{"n_layer": 10, "d_model": 192, "n_head": 3, "n_kv_head": 3, "head_dim": 64, "d_mlp": 768, "vocab_size": 1336, "activation": "squared_relu", "norm": "rmsnorm", "norm_place": "pre", "norm_eps": 1e-05, "positions": "rope", "rope_base": 10000.0, "rope_fraction": 0.5, "qk_norm": true, "attn_scale": 0.16, "bias": "none", "tie_embeddings": false, "parallel_block": false, "extras": ["capped logits"], "init": "uniform", "init_std_qkv": 0.0573, "init_std_o": 0.0128, "init_std_up": 0.0573, "init_std_down": 0.0128, "optimizer": "adamw", "lr": 0.00277, "beta1": 0.95, "beta2": 0.98, "weight_decay": 0.15, "lr_head": 0.00842, "grad_clip": 1.0, "warmup_steps": 404, "schedule": "wsd", "decay_fraction": 0.421, "decay_shape": "cos", "final_lr_fraction": 0.0, "batch_tokens": 32768, "seq_len": 512, "doc_mask": true, "train_tokens": 148800000, "steps": 4542, "dataset": "wikipedia_en"}
MLP neurons of a small language model. Each row is named by its layer, matrix (up: input weights) and neuron, and shows model dimensions 48-175. Each number is 500 + 50 x the weight over its row's rms, rounded and kept within 0 to 999. Numbers have three digits each.
After each neuron's rows, "fires after" lists the tokens most often just before its 100 highest values on Wikipedia text that the model never trained on.

L4.up163:504496577496462512536546522518449515516542559469542480509532555549420437512598606607454529628514499486625492449520556491534488473522486477494431524474547549461546591370487501552498504514523496524440465417550362492447471562409487466382545499411482466517592496548520451440511412534533560477364505461433500496462566534424464565449489501375542495457545600515536456502477479469505413538465
fires after: " F", " Sp", "f", "ra", ")"

L6.up409:516497517484522509498549445411479439511511455478545495463469455478546502546530532519460474556487540450408549458483487508468493624508495484456462544569476478415504407388514485459540494455478598470495446564514496636517503545461535535497477526599450597534449440536486493464541545419536555472466512470428550505508471469393639539442459528436529618493462471575464549548513558525486469544522
fires after: "p", "a", " se", " r", " res", " qu"

L4.up71:505534489504401443505567517498448480426472586451611576465437441508509431576472504536406552538427510424521511444473602533541460515448611536484482426561541522536560558426509454502528468491514527469465429535529403520503435441462510513511485487448456405363470521536421474488484518494519549435481529484437567462498485467454426548587473482402505464497522548513454582434578498487493453428547
fires after: " V", " F", "A", " f", " A", " G"

L6.up210:454543521496462471502448516523455439428548486427532468417526556505545478501530474491482523546476557532527482490459502449488586522474442484462502418565458572496515466462407571498452550494468457579518482354466500628483504470540558536467509588471449561464488440475509589491528625503494584512420539477478448470483435538437579503434414543540596450487521562478502497528573508541431537519557
fires after: " L", " l", " o", "re", " Le", " E"

L2.up183:558539500456506466497576562500520505520442561555663563445474521435526458508521603491526513580497561453500452480490576490535394523438520464489500484460506443467476522496514506498474544422463589540399518486532517536389464553486455412461571586454445426539476550509518538493571487491493516463512561478598528589451420521534574485459556530494520498558485590578512528488498509411630511485461
fires after: "==", " ==", "==="

L6.up308:554567489375502479444514400498488534493388466500481471493528458454540462488509513491502463511480446424402575528518515489536494436588458493552498458594441370504545528497438461471568564498473583506443405505398453465397508548446482552554560496490461423477560436523428574442551502463445505434459530419459482574569428491509449493575457508484478525558455494532513510511524469564567601480447
fires after: " =", " the", " p", " a"

L4.up218:484572443498592534586404439477545443472475463501558559521515512508456492453522503519468489495488485587546527448500550546514442556491504421513471537485466513538551527500582476487424539452438584568482403476421491501487545507523556523443556612470500474452609459590612458474531538500438562419427554544456532510508418482508453429446459520515497548515359502489504515507492585487495502357482
fires after: " comm", "ri", " pre", " Comm", " Min", "in"

L6.up185:528519513468509454451491501528435493473458596423512481434471539509471525564612614472433527580496615460548531533457515523442558491389476480479525391528538532511526551432597520530489585552463508612523489484478536497464489548566532560456550539587465456445532478406530460492404512499451590469572471468504538519445428504525585438475517475471508531641534513426524465524459466522584440417537
fires after: " L", " l", " Le", " le", "ang", " D"

L2.up619:485517487519475545528510508454499482467487502513553534465437508557473558506590579529489522505397553526461454607454505622536476499512456555465436444439484513473527660515492595456536551406483429520414528488443475528535471412420510426475450466447451489370486471561580512498475563399484400462493499507455550565495493413455448512464431608488513504494477593510508516506480488538545470416432
fires after: " |", " ", " co", ";"

L4.up268:556416501492425503528564363487397559535547461523508594559592475512517535593604658475417565523449481542448506524470494528504500458528533538566435519525506452473443583525501560436515571487500555539528540488488448539418436515437540531485466493414483609466526471560568478409421484522535517506414493532566562475535534604494439481460431572492471474352524527474502364559546497492552491549529
fires after: "orn", "form", "S", "b", "et", "f"

L4.up547:471419478515459625486453414494579514430492502527578512475504498609504535471656536522449450546427609515407508527502500550515469554419511483583515451402450467500523532505528446460515463456504486466557531445497510513503524549416571479512506485462409467509530423521567456559508581599515458561541504469528516490510453415388481503509563493528438550515450504564420502521504489508490614540549
fires after: " |", " "

L2.up319:437494510486534506585509389494510543509488466569514575530546416500524504493592511442480527543533539439535466517522628558561468478501570528493472454457462481519567531536488509459574586446496447454527523452389549493403514541420486524461422549508456493476508410527579491413484581527448548469478507364547461590465527464332518519537509531430481600470434546491511470584544462506494461545457
fires after: ".", " "

L4.up614:443549522538520508443482522504485548442436582518543553530532436512499425477516504477503514536461562488499572471596549489427513483461483462466553418510512511496533502484414531479528531500493515535549443402504468573527521463473576464507499571472496521525535453439511549581494559509452543402545492576475501424546580525453545474474556466443534498548451532489540439613504432494467550492519
fires after: " in", " f", " o", " pro", " E", " O"

L2.up618:502508479513589462433637517467526491534474516540591569491509536443466502521501484547450552575541590500515501544499559493549518498465484404483507494479514466413490541530533457433470612516451554615411507476513475488524440584495507503476557457502454479457490556497519444515490521528511419543496533488591489504462516388536504421500466515443516581432429627537445465529529551554552500548416
fires after: "\n\n"

L4.up288:466524365514554501545477512485509463525385589450511497558480503472427485384470508578513520461549509447505467427530522509520466575489585425562513476519466512430533431543551400487489536552524556523458457484562504576424487572519574569464487441475424476458501565524396555482569526558459397446503525457437509626587496474533580582463520503504543469477490554477635422526588538518544577482486
fires after: " con", "a", " re", " is", " was", " h"

L6.up631:546493499419443508422494483602499481573460516522502485557471531514580441507514494488477471494520491449521524570585543472502455515480505414527488476484477492497572488514453519501494502487468572602406431519409423511500459573560474493492548509564498366496517509576546463480469458518451517501523654454406530431467552469545561430585448518514499503440399491462474540500472439533491545487459
fires after: "-", " a", " the", " The"

L4.up582:536487566503534471529612488505446527488449465558514478550486472530362508526652563506353512540494506527507518549501596547572504468535526485514460517599532438434497595490480501449561572563481481483468459445458462461498397583420462517459447571458523532482518452554509493475421527469563488518494469517496510608525489523456451527473562491356450554488531524512432461497490444536568509567482
fires after: " to", "ur", " them", " him", " at", "s"

L4.up498:517551471456519636543467514427582540480437498459540531536437418467522560517546563536526470576481494490553525485569529541442420568457449484489590486462485514616481534556559564536513480533523575493466475406545511591480550403509504589504566566548471529447542510469563449441490538502415508421484557405518501497474548455516598483458460506460382599471445594500553547453555513426502533475505
fires after: "°", "8", "i", "7", "a"

L4.up739:524520548485462576451481499413502500534487474440532505499534539430475408505506565544535565578459472439438458468488465459570519487466479561555576481532477454487561444539441507462475479515500515530523546432529442609462391501529515488468526512511470468447463518439548457555553572441494429460463498324487474473462494447439465529517546498542468479536453552536493564493601519463491354432439
fires after: " a", " A", " b", " K", "ri", " c"

L4.up759:422527534418517471448464464498549480458517487586508542542563451520482506497605509503512528522472585497553486498468530517505514573629617483425471499572506436562511549565404481530493541484478482475539433481394600583495496480429497539450495451530408490487375473554486436509514603502496490487428548350536480610422559407484612446458432580540477530544481478480483565530520550533460484503433
fires after: "ort", " an", "ou", "oc", "ig"

L4.up361:479542428499493582460505445551536448568527533501530538506506514437499467452515506527468559549494561526542450433608628471454510535423448387486509469517479454498477461454479473489475469496423539543411397378494453547458463496473576487504514546512395492535496552410499542526487461477439496397525539502464525574447425478422593465470481574439468548524450554459509528610495536472564560473499
fires after: " e", "u", " E", "o", " pro", " o"

L4.up348:417443488404490524572546463459477464569493541481585579476487537587515509433524521541467594480453524529590455449538595478499415496530529526603485393521427397456567476408588492475583512469524467484423482487444437533410491438473534482442501595434390454497479521490507456509523566455570545420463482545417416446628565476419499546397466507409475434428453542517442444520470512520530466497534
fires after: " f", " F", "f", " un", "F"

L2.up551:475479491438527550439502498522521508483384525517521465512530553451442447532541499534394505505417494488514603433529549483569569498487505521472413483560517555462475504523473421514525439516574574601490497525521506465531362508368525460395601455542473434499542472536542555555538541506509612480541554490527578548651434525513566383468529540525448513474454511454502470561540472555519498554469
fires after: "99", "00", " ", "98", "–", "2"

L2.up568:565548552526523537479447577550501463544421479517580466551418457476516472526609484500442503613486489499447515497525582485544449543452582462449427490453472396485438547439542501485435515508513572533503486501450582531442498477560474522468591483450424418575469455453522523508523499417487563363470604481476443490509400590492559467483577440491488521541487548489544527525479542465535537546562
fires after: "==", " ==", "===", " ==="

L4.up464:518500426451459576509496388534559498493456494587560484539476443479542501507484467511468482486530583437403546440631629544411424554469492506529495396458510429539608543498571484509435491570549489472501457487529428511511542431532573525411526552576445480482597528513562556520439534480475472493480521484426549537472494465464494479433532514468459467437442611461477599565506605456517490481511
fires after: "a", "i", "e", "ia", "o", "u"

L6.up430:469564520532535526455464386441436486482382576513505490494518412502589429571512536483486522532456527517458497487539576517527563530479517484443549488561495518472567519490422582445583584498421443591404431493481512513480508491467548504456485457501460449439558479410540587476454493479481556446478550456453501557508453532462532410523510439567450499560520537466488404537467408521483503582417
fires after: " e", " P", " r", " E", " p"

L4.up602:548559439493492534503559558579521461519565540470528503567547537574557506469488577510467560543442516548510468416562574451513474519564501619610501506502523609526574559396537554573551557522513485557446442455510428509525497506406529503510542535468438563440496495531592426459477496447530570420437472460534487486554526501478437542508452514435486468519486654491458541467585534541522513531419
fires after: " B", "f", " F", "b", " spec", "F"

L4.up262:516516456479458598526550585462569494498419532550615463522512440600473450428516596534555507539504558550505556508456537571500486501473541434443492446482457538439445479505448507541580507513439543446420473387504463561514439468454492486382463531572391485454504457456498530462490668581434509384497486479498426489488446433385618500474534539531486515543456481584509542518527501460542477513537
fires after: " e", " E", " O", " I", " o", " in"

L4.up226:518457461486429470532545561464447541490447509560548474463604464590536487503539506514438492470423487563534453436540494457506376619516623536557379409455483463435510470465527454450547521497512507470453535538553477527427407569447465426550448489463467560500382520412488493506445477540511558441415488434535496459533477552484524431566409486503453530378483591515564433541554494532574494476539
fires after: "s", "S", " S", "it", "H", "f"

L4.up98:514490513515417595441500456491451466446570589395532515546534437577523511527506448598384448528324506508556594482525503549518501426424583455517477536569481479416527467389488507484515533460498500497490472505477430474565512502536489475428441511450405489525439533538535457452501512421454460489491464526375569476581576571423520520492494461391466459479448588496509424520486453521591432548621
fires after: " f", " F", "f", " def"

L2.up552:562518516451481558506486498544546450538428546512537409582397388438489446559562486488469499525485564525552480472536662539497411514618619475478528417418511509532499484451488545401489576460483537542473494478466520484491477463493494536462501424422454449450471496543537491384525513486410504472515570523435521479530558526445521479491592480459435553539515529468519486526591474468537613482480
fires after: "==", " ===", "===", " =="

L6.up61:558523504490434612469501456488408445487518493432537521522473581536463489570523600480411474563524556516432453493495534577438602462516525429465440427508411528457546481374564463418517631462533427500426429516474456547537462498490622488460497474457426486510491456486445534488443630486393503429425574550415560449506508486480504518592517510496502460510515565583472514535487388566549464454518
fires after: " f", " F", " S", " Q", " d", "S"

L6.up143:561533437448528544460523453497454542594446558487466493521562475496365533454529572565394494552507526524476541540480494515483518438525403452473465428537484452406494522443444515533475637573431495609429502398398395477464494538437515548504549608476458532530534460548462572426398537503509536462476497438438522449518499526410496508403527517473502566551467542482544494534589497525542458528567
fires after: " Mar", " m", "ar", " ret", "r", "ur"

L2.up45:454503477489543459469539475501505521540379554577573521533564576543447526498573527480529483565509504557427521604508582559547504452454488576524441496485535466514510584484557536519578500481501442449541470434419497495500493557429512461436500570465438379491468543521528443544428552500454550464369494529508499524430476400434479412482424472451513553460516479450522503578595544512497403418474
fires after: " in", " of", " for", ",", " to"

L6.up724:536492516435523497459448518494570475555509490507469476565529534569534411525487495543502538491538535486477488465497611465491562484526528516452532413548480462647511515550432506569542463504513608546413479511428465545449512421533479458497583410524504394510557518484438528564525449466567426465506508412460523551562499470454595504492496600509435620501475537483592512525495486535557528464532
fires after: " a", " the", " num", " st", " A", " under"

L4.up244:488500546435447482565417449441442464625517467508517566460513440530424435533527509506449543549518522566463492550434490533441494537577574467428484548556472497578486563477553472548511550532514461537446542534483509470521540485543499525304481474548470504484420433460516409485535576516498490518541587373500514498474471460493485402559546551529431561501372485490534573431505430548481485488580
fires after: "ar", " known", " U", " to", "ir", "ag"

L4.up30:594523575505445495553454412444546515633468457554490567536590450452466491594531532451451512480501483465489470510466480515511423482560504532532598482559469539566458473520533521532468460537524553504383540483462535556492468543546473465496525482594514437407495443510534474434489513467513500469519527400424459459443465557496493477598477515555463503490405493411462613497560484472515416404436
fires after: "ib", " the", "ian", " a", "al", "ag"

L4.up104:393460532531485576516494423558527493441442531589482440436471484554548453561575466492525588541593541467523532531609486513524509471536516400453470540471510474559466466446592491464578476492571519534514502505521431633506468513579480553420497464534417417499475417480573453466544578489510444465508503374549551496511439464465543491457542557543433540568510516467484560440530518449594419524441
fires after: " a", " the", " The", " its", " an"

L4.up47:515465476492464496451488481524460517448415561483449565532460561560540545473473656503485527546538510543533514480500563515548531457658442485437515541510499492606533556564530409467469518442500543554431521577528500505471489433472491521490508541557357474488491504543483503459570480498440523475507503526467519463590469506525571458485474487405424478543451524447571427467484472502523572516445
fires after: " In", " in", "in", " inc", ","

L4.up629:508478518524418486472540430490461520481443497436615476449484480567530435502504509544575524458487475479471531461549543557516558564484552548515486451551458516573461447505487478485520538511443454576426468525523543505490473490568525517530517520584461462497490399414552439615444490525517573521531544445406458485496539509427460486525505551567497567448487501511428514424621546553538437431510
fires after: " K", "ch", " A", "A", "G"

L6.up115:486510511493555542485446482493515470501501476535458497464433506466475441457584643548471560428580533472407476409516573469530508551522606471509477384537558553486488501545502526535576569380439492532481564536496375499534457558485460489454493475520496397469418505432551500452458517564550611456500416462484479544482472518519490429551448489503517579532435535467559485552478472580544590466525
fires after: " R", " r", " res", " a", " was"

L4.up157:401512555586470503556476390505487441499479592564582501537495527515531449514499499444479508563523512419524504444552502487467434492560475426494472429464483516497573444478535412436513498563470616501562452501506517521515484466555481558518524559516433479443449476594470602556530531555491564461420550454461504535534481486466531482464437500448553465586574474569473528583554488467575568397534
fires after: " re", " con", "in", " be", " pr", " l"

L2.up0:549522537493493574534470508591466544505420461558532499545503428521481483544528489501429472496490487489517540471423552436511370462599575427459524465451468447542427525444507486461488534460507572517516483523460516555489462505487523597485596441551438400448550431504493537592484488468460508504503582457492553498544446556507442455539480469510478497521529488388530458477495492480509538488447
fires after: "===", " ==", " ===", "==", "-", " |"

L2.up244:617488511464564524512464490534463537480496472468539530556518575529496457471595501553497483635441520566497464555533578540485545471475504539568357516494488510536474595459532565420469449423443449480522525435481567541477538558351461413467507509552367428474518455552497401432563508484544496456461540442546525507517484528454511489563397595562562482513394516496507546572518525469547473480492
fires after: "5", "7", "6", "0", "3", "4"

L2.up121:555551555414616576504441485468494535463461501477544620468541520512467472458609520564449537572482549528508449531498563459604470543473513467470505487435412464471559610533514439491555533549547534542463446459484553534497540531419513469453501545435428394489555440506492486520495584484463556429394457461540591450486521442461512443496506499532495520399486562469408516527465630529533422499500
fires after: "\n\n", " the", "ound"

L4.up153:550477524509586526407514361384603495524437530482496527451453525573509395479519510505470512473496577419434504510489489497526514582507519443508400485529450442556406459448508317499456510433478481547459493512493505482461432560439485526521484588476502454466407429556472513492534602499513478480539554472452529514525518511536586511487473489572497567610469522567460550450475518458504517459509
fires after: " a", " the", " e", " ch", " The", " Ch"

L6.up35:472473554472462484484507517504465489491460416557463525510466492570456457571494482473440478580544578455468427480461544512499459545492587398420498429498477510477525530472402480388533445444543529448521537478519405524531445518469484532466439554486472492517522520427536525425565549399517551403416543427489443585459545476515632388462410517438485518555538454534517410568493563529567601437536
fires after: "u", " R", " r", "an", "er"

L4.up343:513557489474492552447500480497535463495460580516540539474523438482558454585585519456473524535484553521506480522549543532430515533489579413474483370485494545558499580466472510509470586497387489515526424487473552578386548459533604569434552498493330512466448421532502475482480672564537544487478457540504503465511467493536536532511487521470567486508462484499519476526535471547509607488527
fires after: " L", " V", "qu", " W", "ort", " l"

L6.up511:436502558540497501393444510507586541478478486585550475487619501503511548483579538526375524541459521452445401497505528506590418524533550474506440480474457519483409465499473526471570507560570481529476513491463495529529454554426586482488583538442519417462524539379486561516595471564451539508504524471515468478549535501502559468505471483546467513546384516503506481561479510543526568595525
fires after: "–", "1"

L6.up677:528616557532503519469576412536534492550423485516544504552468468519500430398537613548503530529385565431514624469465589617517535461498431418453513450501545548415474485470385470502549544472501513454500518376512531489506500525456572467409527549530463569489487487493478507430493525506451588482493546481524543613514503421458510490466492462404445556511522587595475469559488546583484501548517
fires after: " e", " o", " f", " def", "if", " le"

L2.up733:474467496422446539531466401529581522490514474581495588498580525507468448480496465539409451560461464528543495531492591525571512469471510576492453503431498517488525572484458476512467425491484520521535537485435489562528457558378524489470456518575367529396517431624507424473452492476498486419494563484494512565478456494459574350560504512451500558487442557477518523611581520453542459488510
fires after: ".", " ", "6", "7", "3"

L4.up566:467503478419522499484449386530585586439435517391490538556545499479473469554533545469481548546414506381421521479571585532415582525543549527507452474467500573535449470521605551484474510441505484524526562421499517513393554464413476508531481512597431504508484479569632479434513571542472507436532554458458515539524475485518553503434442485477489507519437492491489508608502488479457464472524
fires after: "il", "al", "id", " h", " l", " wh"

L4.up493:519466520455506526542514407433521469537426433450571520574509552458513462577493484491533415508570579524476509569560515554545438489522517508517501379463431506598460532476610475378435483436488417493469550447502479520473490478466488522521521476624358506487534422500498509562520511439506507488491554480452571506479420463544485524523535579459472533512440512521537556485510507548503569488464
fires after: " the", " ", " an", " a", "il", " ne"

L4.up312:386461546584534507503383465459531499608417515559571514499513549490508509497516550465435558504447544461480472539466582564517579489499560473532495469498506560570491532446593569520571444476471492413441435493431540498498434530490538409532526533490506491461461481526537504484452633550488460472545550432454463475474516515498454472512473534534555462507439455497544501506518489619518525458461
fires after: " the", " |", " a", " The", " its"

L4.up738:475556542502555587471496487440523432461480443535514448543534457554536488498509464482515484522458575520548481518588622539571457479478539528508509461574551532540520526477519403481528500509554543563409419472384511545406478511481507535462542482543400511462381513471496510532499522537497479438504518470392561482456519448466628429465425508565527456529471511488504609475537552505490506451519
fires after: " the", " a", " an", "|---|---|---|---", " A", " E"

L6.up292:410605494509608584460486463409530475500467587512532518477483474524492454514515521553532446619499515391578535447525601513499563514443422511484510451528386481509540543444465504514604601462449527528508484392504484516455448476500502429519524468432501435535431480486542552508555588502445572478351511556496538467479481505515600471539449526504498557473491629550486540590522554497537528535517
fires after: "re", " E", " e", " ne", " U", " l"

L4.up37:471572500499499573483486509417545469561463512584568542498542519605545509426419538537449469473568466408475464481563585513433435461489520557520516451488542438512591627501587458444512475512564494519497465456481418574480533496552518448455444528539467544520446456447560485536557615568520501477394505449580371490467432466418529530453583548467492513504533586452520532511487597498538500537468
fires after: "a", " A", "A", " sy", "o", ")"

L6.up99:535490511552489467489453447504553458460491482479566558469526482626549482467529516478489537584453548519487551542412509483591514465481471442492503477556481479437593487531460483420492586468426586516485524511502531620432491565515510540441437523561513473530524482434453612526500558560482579517457516466579529548558431519533519467459468459447533520531543448519526422536520541594467454536469
fires after: " L", " p", " l", " r", " P", " com"

L4.up252:591465456502525477540601498489440399412505565498548617524538453494413522555467546511561553556493493511402547571495508605518508449547566507496517432401560507502516530455515444559549576468513439530488557512407504461482521510487548473373504525471456488389414555518432512485501535467538576362409559499499499605509428543399435518542499500447488478480462494490471538525487504515518535470574
fires after: " in", " at", " with", " for", " to", " against"

L4.up432:406494526595491471456491522481477451546388578537590502532466602521398537517510646545510489485522502448523466490539493478515517570497467461555513502550458492490537477525540419496516489545415560557492493477477521561488413505492589492492502572494530407434412494412519600524514567515490534504523482437476544593490440397491542411466550528575436519539479559508451511463421620443582549443503
fires after: " the", " an", " e", " E", "e", " a"

L2.up406:542488474422642554509491532521517531509540502412555527508594524506455475563555515528490506666476514514477446555555538538444546567448544560494425491444485497409493586452496601510460500509423473500484564473518468538453512576497487461409585547501464477599447534429496540522461562510460575514444497360485570508499455507464586531505546543573437504471438521504483411544527524551546494463579
fires after: " ", "\n", "\n\n", "–"

L6.up395:474474390451422561525471490490551461523490523518572504506454508484485474509501472584448529480503558497497515512606550588371523494518455516497541480519503422553460572562605531500580462426402557565490462524510492493509560528535514442514552541465401511469500470458492551449458490431513558389414451393478485523467546562476505524510449568533473543437450518484466481534604438578504474425524
fires after: " K", "C", " G", " B", "d"

L4.up186:478562464489488469540499498409497516530522457530561436492527495521428412536553622547456483572500521493359484541490481491427583515525457500512529432438411465596461465426436524475548553495487498541438503350520484475467525593456487428363513461580473534512473517425577445450481538483455473456501566478466420512480534447383497532441471420497472585434466568466599519425474459553563518541569
fires after: " I", " j", "ar", "ir", "ur"

L2.up385:415531528422478474486606430502571550506478484485518480549518433480398464512598516452504587502532511519505523520530646592588522514557601515554442474478501519542469469469529521525530551445542460499550526429463546518412480507469506486448506515467423496405526398514552453391541535428504548411496487459569468551501513490399537519457438567377495492498446596567462490543537402450498438497499
fires after: "\n", ".", "|---"

L4.up659:484530505589477551489455413478580580579534532549489518593520438554498485548621508492519506503543500449533506530559507418539548592490469497440475412539423535588514523479481446456507491548525486563422383480531469504478466528509542577495467548585449383500419529526491551517493514511435434466503546461499440509522417542375481458496540440534510484592411565494519511416417544476506549505432
fires after: " the", " an", " its", " a", " their"

L4.up125:499522562449646475487404511485480502495496436556548570528550463509476571596564530427491553532470480543454516502454533470457614516577582516436481480452435485463478527552472497479471565523468488550549535514502597509394498431518480476465557546581489489391398527460493484486475563476543522457410566485493498593512477486528488398536410556545482572514425601557540587487550522453505468451501
fires after: "ag", "oc", "ig", "ar", "od", "ir"

L2.up461:550544465466530505500630511438536451553451544551633629504494472536479492449483540573444640558531418498514452484539514604436479501531550536507418521448465571449544531416514506574527558483447503531487479496475514509466516425519515503506454514478457461521404436471495528459499537481490521473393554504472478536499506460535474455546426525552515510488481543545449631432531549542477534607524
fires after: " he", " He", "oin", " and"

L6.up243:422533396540443478543547432493525480537489536443505556487553507519506536506516569427373528561545532396490475424531473548487439508500417426461448515437465522444479437390489462418413477472546523535503496455484546517533471502508503474487467568583500502528421397473481580382501487435481491493469486536500518470441402550322568429410534480558495502542510508443591484584490488458421570531475
fires after: " tr", "p", " h", " att", "c", "a"

L4.up314:469532477490536564418506530426522535444451584475550551487514493527536544538409501470541527551422550481600461513486590482547517458453509453472527441475460585563470421560601485490588533561516514557462452556487501471439560486477505562433585467516447506513487379462494495523536568511512522479528568508502531453485417544449532488420446564549530530547323500570488522530573549590501482527456
fires after: " A", " l", " L", " a", "|"

L2.up495:496535502430584465500447521496488445527507533495559607443565544546478506472500568594493490586465582528446475489434537563523542508449414519485441448458548505444450591397518517508527556379439482511552452381489520501461472484483581530447497473514454473450391494429521490497465548421467454479504529541481444571496502497406526381584444581497462530402536550514447563602502586534511463431480
fires after: "\n\n", "ott", " G", " Eng", "2", " Brit"

L4.up310:460569417470419482542533479453496504530444488451572555428618495583446493461502524511533529513451504545614504491505528551516422551491525484531460462482454423482541527442504469464532528458423526530491489459436574593382488573488567528492506550476411528494525511545559551546475621507509491435440445427481503488556430560584469496604492588494578508550391528569491434484472492547508513474554
fires after: " |", " On", "n", " pre", " on"

L4.up233:441580386482520576470496377489480506472358588491545531504425516527479515557456525479465453560527471538528452431609599541523440432565560430475450495449457475607484508582604520510509544437475497550528479516414536575403522474541545606444457534509477450401464496486579453460489515513389501509527525469474515482579480513574520463470445582466533476530481466465465484487529463509469555363478
fires after: "il", "on", "in", " In", " pre", " con"

L6.up94:530533545557533496461626408452472476555425460488523489497490464476544452519571504481509478578486605426479543437466648476526524491459513392432532483505524471552546386479450525543570488540446500636525437453546450550482495526574540479410447534544514509390466556394498512487594507467534559466533465541493499533463506511531583453468468424443514589521529523463543517542552526520444493503482
fires after: " p", "==", " le", " ch", " l", " e"

L2.up740:469484536407517485488585521404533590530406477483470538494600471464529429457485611500459531553504494491540488487499583559588418533453548514539431475452427445519431569542481539532489517496444531488466477535433471478460452569475487499443412580468486414516484469490499448478539554506540538547483563419585501597469525425502487416528470485379578499492512599556508430488561465418587481401437
fires after: ".", " |", ")"

L4.up389:448465486475492487495497532400542527479418543455539491492534471623503480452509461573518501504468538511395581509523622549453521538455470504518448472422442569566564451347491563583567462588469522495426448447508390485429418527487510463394497505589426431451592482465537516430599477482494508486522524431454512486446438493396478525460475458505500599403502582534511541485534523500534468507419
fires after: " A", " I", " E", "A"

L4.up415:535460420479551546519447442435396521448491529454595470500592465503448513533577571425495540625445593430484497514446503519543454532473539465520519439508523498559361499514512514495455630483546553461509538540460578554518523488516559490449563481456560497455392507533484478541514527564435494473437540498541519555514455631483556444525451482468575575455478458510526495528529408554479547545550
fires after: "ed", " d", "th", "ied", "nd"

L4.up251:509483560435441614452453555445441465488549484598563506536495462514538501590527520532472585546463592456477545510488592562476503541592588567507385522475538471568463548504609465460600534535528508487577567525496598521470504487572522463527473600448459422428435532472524470539540599455536516476450478429490460532529424487543469517474414449522514544501456544473358541520509487552537471443510
fires after: "port", " G", "C", "ort", "ag", "ent"

L4.up645:581417485462504477549414424524436490531476552470502522460451515584452501480526578570450523524397552617435527483572531450503552491450568444485423517454462473455535517418583476489540558529479482502472489439537418496513477452468577510323559482469428437468405494444536502396486505549634573362485481518440404493614493528434526544566434485427391491441439543404470489585503547475469499477559
fires after: " F", " M", " I", "ov", " Me", " f"

L4.up334:483576543552466577437582499449536487549435580462494476555489462528544499508523486511537525508495486489511431429507612557576486479534488449450509449507427436497508416497476568576634448559536535538487416510497453540392446471559564453429516533483399440443541532419513587523564525509510551495520453468478443523552562443465561503518414564430485442529452560536487510454579569421455471480447
fires after: " A", "A", " E", " o", " f"

L6.up172:429454458507532522406497510547462453553495492565580585523520488496447497458614554481544496444489522472509465494498484472537456545590504387544417392513498461513436477431555358432534554501598586562471511452512522602490476603513561534487428584536505496457543483493506495528513585516511556388461540523433492484513511483492582527468486509484499475438498439528536407555488459586574507454552
fires after: " re", " inter", " Re", " con", "ter", " cont"